Part of a small language model's weights.
Training: a variant of Adam for these matrices, 775M tokens, 12117 steps.
MLP neurons of a small language model. Each row is named by its layer, matrix (gate and up: input weights) and neuron, and shows model dimensions 288-415. Each number is 128 + 24 x the weight over its row's rms, rounded and kept within 0 to 255. Numbers have three digits each. A neuron's up and down rows have the sign that makes its largest values positive.
Before each neuron's rows, "fires after" lists the tokens most often just before its 100 highest values on Wikipedia text that the model never trained on.

fires after: " ", " in", " In", "00", "/a"
L13.gate1447:127151085107124107088131134115084126105087110165136096089152142149161129155126040149120143122179119108107122113127094091159100168115123150123130119119166149121106160120139143128171098156086176152117108139108141106090109115127112122090132128133115103109130129097132144131181136121165119150149141116100145147085148142121153101177128148088153147121157134107120104119134141169078130126123
L13.up1447:160103108093135135110162117170120108132138120067172113139117088107146132118122105096151139142100159152146113107132129157157140103125107134133075120148098096105107180082110111128172105121110087119132130099119136136177127091097123117142130124140166142151123140110142113124149132140106110130127113114114109123138139140154106119112085129102122109135135121137098133129150141126148149098107

fires after: " (", "–", " \"", " to", " in", "-"
L6.gate1384:066162170123168138113146153173123146155110101147125146178149144115117132178166109143066153120147162155153129167118176120117121084127165101156129158137143159103112104138116110104102109156151139178106167131125139094123162100167163146095151091146107157134119132106117125112094130104156133132136130168147106131091113159138127111143113140122132139124118145122164126134148060157062150119093
L6.up1384:145127157156166156101140142157130162132129082125136133132126089090122125082141150155158162111106148155103089171100144097125104146088118114125138106135100180117126122129120088115145173136124064135143140127134133086106151088161161158099129114122101107168128143135128129157113124078121142102134092163150101165152113147110139105150111123081123098140124135139150146099119124105094146127129

fires after: "20", "–", "19", "-"
L6.gate703:109111189162112115130146115137115137137175158127151156107098103135162180152058166105136132129115098137148171136082152125133161132133152132130135145120128137115112142113130101159114101099104154119148106169139093145142113179143146113143134114143106156180108136106129154139112160139137120171126139106134111143179147177150139123128105120159108122191079154181112130132129147108113103107098
L6.up703:172115135096098111171190142105135109157128082114108122128135163118119140172151096135091112133107134129149162135102175123117106131132089111058109120164144121087095094116117111114089142103105146093134133122138129118159145132121112142131120116111117169143114110149106107120143106127100172137108088112091131155128098127075151124106107131141109136117119127173129139145102116152138157149131

fires after: "19", "18", "20", "′"
L6.gate1560:091150146142122149160132122116128135124123111082092158065105113173169107144159144149158133112121098142107113094148124115168147143169133126151149114099117109113120150175111149151110116114142134148086080130148096085116150118122132148168101119130079165139072093119124114136154158151135167105144150099105163114128111142119097137079171117077136153121158150143105091189139111155129098159152
L6.up1560:170149179166120141133143145135121094139134140088126145121143128148141100124137105138115080134126055112141097074133125152128134159122123113125162177047121106161110134150133148123107096144109119115125122173150119123113152117189122124147111112132156155182108106139117133142102158102114159117097083128117140088139128103106114132122123093115133121077163139107121095141161098094114164183125

fires after: " ", "\n", "-"
L13.gate689:113160169096147120149174165134116114121103115176107094136144165131085112167098109071118134140182151139126147110140108125153142141131123166134151125159127169096085118149131127137111130165137160139110124178114108154126116144138112058116129130166097150137110157118120133126114116122123109121077128135159109154121148148114117114133122123076151165132156130109136108130135138138118157155126
L13.up689:169141153183137115136142105128127122113093143104110128159099116138132154126125161125160121116107117146151104104141136116140120141119121166114138170118149075102160143099125125114139119105158160134160119142159136142091117115121159144143121119080138160132093140095151065117114128136131120111115150170174097134150082142107166147139114124125108103088146151102089088129143155154139159123108

fires after: " ", "20", "′", " (", "-", "."
L6.gate764:118141143140120141175103148084159144144122151086138111129102131095104145136129151145108120136142127164128125180141129142117115138125096144156124185152123114153126104142139107134145086145107144121105125174047140169169088123091167123080127105130126157096123145118121116142096148115142117138100124095122117160117135149113103117140098137159084098192132125109101106157086128149138091137145
L6.up764:129119154090142100132130160122095119127120101107156127165107092110188133127124107090099131134127097130138105098120085114164131135139151113087103114110126136135147119126112143095124120127129110137102077118130084117117161117141171112123117113140116135134186149135115150080161125098126121149136142114130155089139104122133122148113102105066189149110150129094134161124140159135140149108145

fires after: " ", "–", ".\n\n"
L13.gate1522:051148121125141128154152160115106170134131149165122127069157169096139102117131067104151162085150095136091119185117175133158132147095164109165118106123119110120111104126114165083119120122130115120099097149139132118146135116139154115083121109133116138149131155107108114146128149102127111095157128130112102119146107102128133132141117114088116142115160210110137136092074113141108154130148
L13.up1522:124129144103145156138132117143144102120090110105123106134122155130156132138112108109090110106137119149174116151148146140169101171165106110126148162130156097106136099119118108114113159094116072137064137138150149099130145109093104087150128116081132088134181135143115138105099166149111156084139128133142107140164128134114085141144117134101085118144141135098171083130135107144090116150131

fires after: " (", " \"", "—"
L6.gate1783:145158112117104124128159112117110136108094080091126096104089149130152110129101148099151118160119105118152126132128158101111133086122132168107096137144153174085138147187087111119163125130123184131171103096153158139117136159109120159178113099131133156127108124134126095127147115167127139141151119150108125123136157115133166132133113146105135162127102112160113134117121077131128167150120
L6.up1783:157176110140118133080102160117142076149130106105154109149112096099155142127141144106111131100128148152123140133132186138153075104066154143100115102141092138133138174141117125148166151164128137127115112108156127108122109131163141130132111125153163169085141125072130119123141117124118123155107107158162106138122111142118148108139083102147103130133110111128121160136130097162117117140105

fires after: " (", " \"", " ", " that", " [", " daughter"
L6.gate949:111110166130112161101146150127132145120136095106146112156119154105123118123118095117123102140133116141139100166138119129149078153079123133148113170149147125056159126180150126137131130119132140148133130143116164103125117136119102110122115089146147172113111153128142103136123106131110123115161162159077147143121129124150107102110098124132110184167098090134143132087108124140126140130096
L6.up949:162115150133125113173119123093117169128136131122126162139186135123136155133135113115103139138087136169130131125135148102133116137101136091127142141124113135130158184134125120127090155145132174146125113084119134114154138111136132195123136112138119134138125131115149112080112161125101172096136142110128116150124088142129118140100144111109150135115109160103105101107118171122133166092172

fires after: "–", "-", " -", " ", " –"
L6.gate301:133129115141126105128126125095129168098111117061151092112139161138154047095134078107074142125125089128099089149105137129179168139159106161156078127098117124150145129086140125127124098119128149124142140145124134114122149135182188143098101126145147101090087098111104146143101127129090107116151117117105118112090131096091118088087134072114119134150140143123155148074070105159149163118172
L6.up301:104137137096067098106130104165066154140126133068145147134137147112159150132177147166116097074081124124188140140088138091116157151127128116157122117134164131129124118095143149095094124129178119131106136140104138106070145125127068083140165109160175121130161162141080108119120130140123123186178100168131098148142120151156127150123082100091133149110099121108090161137145110133108142144128

fires after: " (", " \"", "—"
L6.gate131:156126140112114152093142098109162163132135111113125167131137170144120156137108139144107113167141090141107132143132160131134109105105121116127093146169162110146124141176093132118111123144128144063096123157129109111127128107131109167135118099135140166103136095146126112126087169141076100160099127098122147121119151113156105124097120147127117138110097095132170171122144084090131111145174
L6.up131:130110136106136179117140168133137179144084122125164123086134183077146076120124120112123096108146123110122143096116120117145147141132112116124153147153158143118111169138164109118124129100129136122124102107074147139112148132123094144106142131101136125079129183103125140107170141082122133136149108083102136169122130123140145154127086095107117137141111154144113146100156077181142131158092

fires after: " in", " to", " of", " for", " at"
L6.gate1484:141123118154096156135208140164127120107124114134066112174109128119113120148153118101151132124152127136156116134104095108093156117112174096149159151143156171167147136089108115104139141159127094143125098154122146114133130114117126132148164130175084146120134123204090167117110151129139144112124123082138143097122111126073130094095147158151114121108121114112148110162151135138094140132107
L6.up1484:135132140102133108166130145155109092135116127125144119110088131067156095136117141115112154100069109098105163130109158080117138079111094102102154109163139179075083135161136113108113134099176127153131081132122129097177065141119151152143118097122092132123107150103157100117134147124154126120121162161141136133164113112112106136106135132148131160113116098135163134116107062128140156118085

fires after: " ", " in", " (", " In"
L13.gate871:112114157193085162139135127131126165107109114075172178157128131099141113164110101100129151110155105165149066162110119128134106119128113121150127106148115171123168080103135123146176125123116118097125096148088128145180135087099140136086109122115077130134155120146134137142156144094112143100130113123143139118114141143125108123123096190130119142130185149090105149144128121094079118135159
L13.up871:126112139138145118132089120111145156114077130128111137136142141086121114117155097117114141118167087109122119125082135157103160093066155133163093127143096115106101150083102140138127107163164148155102131125127156124109110123080169098174105157107150116119129147143156140130176107139132120109125147115152142121114147082156122104101100145134090162143186157112113111120113189134138121112131

fires after: "19", "1", "3", ",", "20"
L6.gate136:120147092105174103135137118111136147088109134143174176161088094151138152139121121155092135157117188094140132121133119126115119155129159134107085144087095128094112111126125170143137129112154096149139119095112088163145176160113114110120115114128095122152102132137083142106167135102120126137170151104122127124154133130113075134072113124116141143112143176150094111111137123128110153152115
L6.up136:133095117130153119105111104122130095136137113071111177114133131102185122122086143113130085131165109135136112113092097098117150179116140095087127128146127102152156154123108130142139110125155128121152118158140123123138126154156166136096157118093115135149101123133133135106127152137141101164153062146106129128159144105110119120128110155076156157116105089138135089097101172132134109137150

fires after: ".", "–", "/", "19", "-", " Mar"
L4.gate1070:138138153162100111139130140124118134130120144172146172121122107132123151149139155093130107109099127159127175152092159155121132151128153093074127093122116105131123166129146129114117114111142109123098095106121118095090159174103088136151093123104117133125118130141129163143140124121156140146113086154162121121109114108122143189143129152149059165133104136147113161110121162148133124123139
L4.up1070:129143149105135177138164117165105104155097113116138098150120165103162115127160137099113120093139130108117144131137109129168173167163158182152128110168169155128156119156151120111134129127118089116118115129130131113144120126160137164153112110139123114137097140159131134101104151112109181099163163111143132149120110115076145118161085148112119114152136165131138153085153114091094113120148

fires after: "–", ".", "-", " ", "19"
L6.gate201:169115156104106099168158145087098170142112128090139110132137171128106098128153119148115111129115076163099109139122164131139121107132103140161117138129107129121118124106131173122141156146156130132134109137097135099151214089158109104119131135119127145104113149138108141150158125101137124149159134139124154146103128147126109165156082149067162139138134121096159136086132136153119140092115
L6.up201:111145138184093061151149139129123149093134109124151123146123162113088158132116112169141113136097139137120130148098175113153155148111116145160120101167115119132150136098105105126155135157121147111143097130107064140138162107163140125155140133144146146066128133144128128135125123171123155082115109100126129119100099133141157099128159108086131090179106158155100133167136098163130175147160

fires after: "20", "19", " ", "-"
L13.gate1226:115124114126106097129126102122114123117152097126126132152138119099160119180068112109114110156126129117117153104136123122107125109152136129114135092122143135132162140137136143120155128127100136149116142149127120142110158119124122151163056106113126160097103113104124102128126121127103101148143114143120139148092131173108116130145174130124139128119129140107140111128145091108126114145116
L13.up1226:149150108135103177133148101144137144137074132150136149157128167137167117117134126126111109155128130118127137150140123115124179163149090134134113163110149175148129090166150136106092138125101124113141136132124126116147130133136132128138151160138097087080117127104101137125135128136160131089173097071123152107208110137092143173152114162146141165129103148148115141122125115137118102095112

fires after: " ", "20", ".", "-", ","
L6.gate1073:123103131103182200155119122144122176125135101138137108156133084144128110148145125129109152128128136164146121167113168154135143128116117132110112142115148147168158094088138121171124143150145124075159122124134124113151124150078165118116134121103103141137162135161122179154139167127109152110146078113115140110121127132182114128082092126116093148124116131106126103134126151140120119173148
L6.up1073:164108137118099133118092180130146131158127131112141130144137152140154135144156126109120102157168112114102137116118157124136159145153156101105123109180134119129116123130137093080167088149070103108131102123152107113112134145164118111133165127114140118141139197121111107113127106119190128149125174114126130160075127139150157132162111105120136133153143067142143193124086138139121105124117

fires after: " \"", " (", " such", " code", " Species"
L6.gate1390:119129156131107139076126117122179146092132135139164099156135155129127108129094175098131143138085097163132036138132150147137144157106119093135135147122163135153147131160145087122118136140175098120118106119173152120092124153093143110142095137147123147126168129175100138097150089161110112167098155128108152120124136134140113143136138126107113140144093136125149120074098114122138159155109
L6.up1390:092151098140162128110140132162083151126118129149159129114101114090145092147138114103176108107108141105124105139128131134142147101114141163108107121142110141096130171101139134099122154107136120132154152116129147115098148150132136111116133156138127133117149086145166107121174136125165100132088079123125129149121136137188173150121129140154126141099136124133151172137112111138173117127099

fires after: " (", " \"", "—", "-"
L6.gate456:146113108105131137132143156072112137136169147123107119135123145133134142200120134080076149146139161112114112111166141132137125105120181166143106106119159155107130159202116113097146092163123148126085128125085128138114102155171123101109128104080129112140106103135117158114099160098114124136156082129089129150116158126173109124115118150155132145100091153090138124094130084129138190096104
L6.up456:140141111112157107089175140071062138150140123112125110125127110117127154165121140143132132139108180101090119102149167135116111151154152133127126095130130118109135143153114140098169100121093119134118142119104137129132127073136133127142121091096157109105106125119155171140096119119152114135124083111109122116160108138142133119131133112142087145091115129126151144141170080125119156106101

fires after: "20", "19"
L6.gate935:137115122158127165146155140119143112098113122072148159081123107161166105110089115150103097160129192124160152101101100133146122142193155157134140153121108132119138111141120172172125121139114155130109155162116050136185123089088116127140089152129100152121131135135128154146160130141123161117094135130134189116152138095123130139144147114123174153149174164140143117146153180119160122150102
L6.up935:150160115114133140130124092141081137143137131110103183102172160119153119150128161166105134121155131138134161142113123156151154141167129145113096093123151150128121120099096142127105136157117134138149122141128116115124186104092152132121118136107090155157130103083134158121154128130133110157073115126151136113138173157120108164153142138170163189140161128155109076147170149106122094155113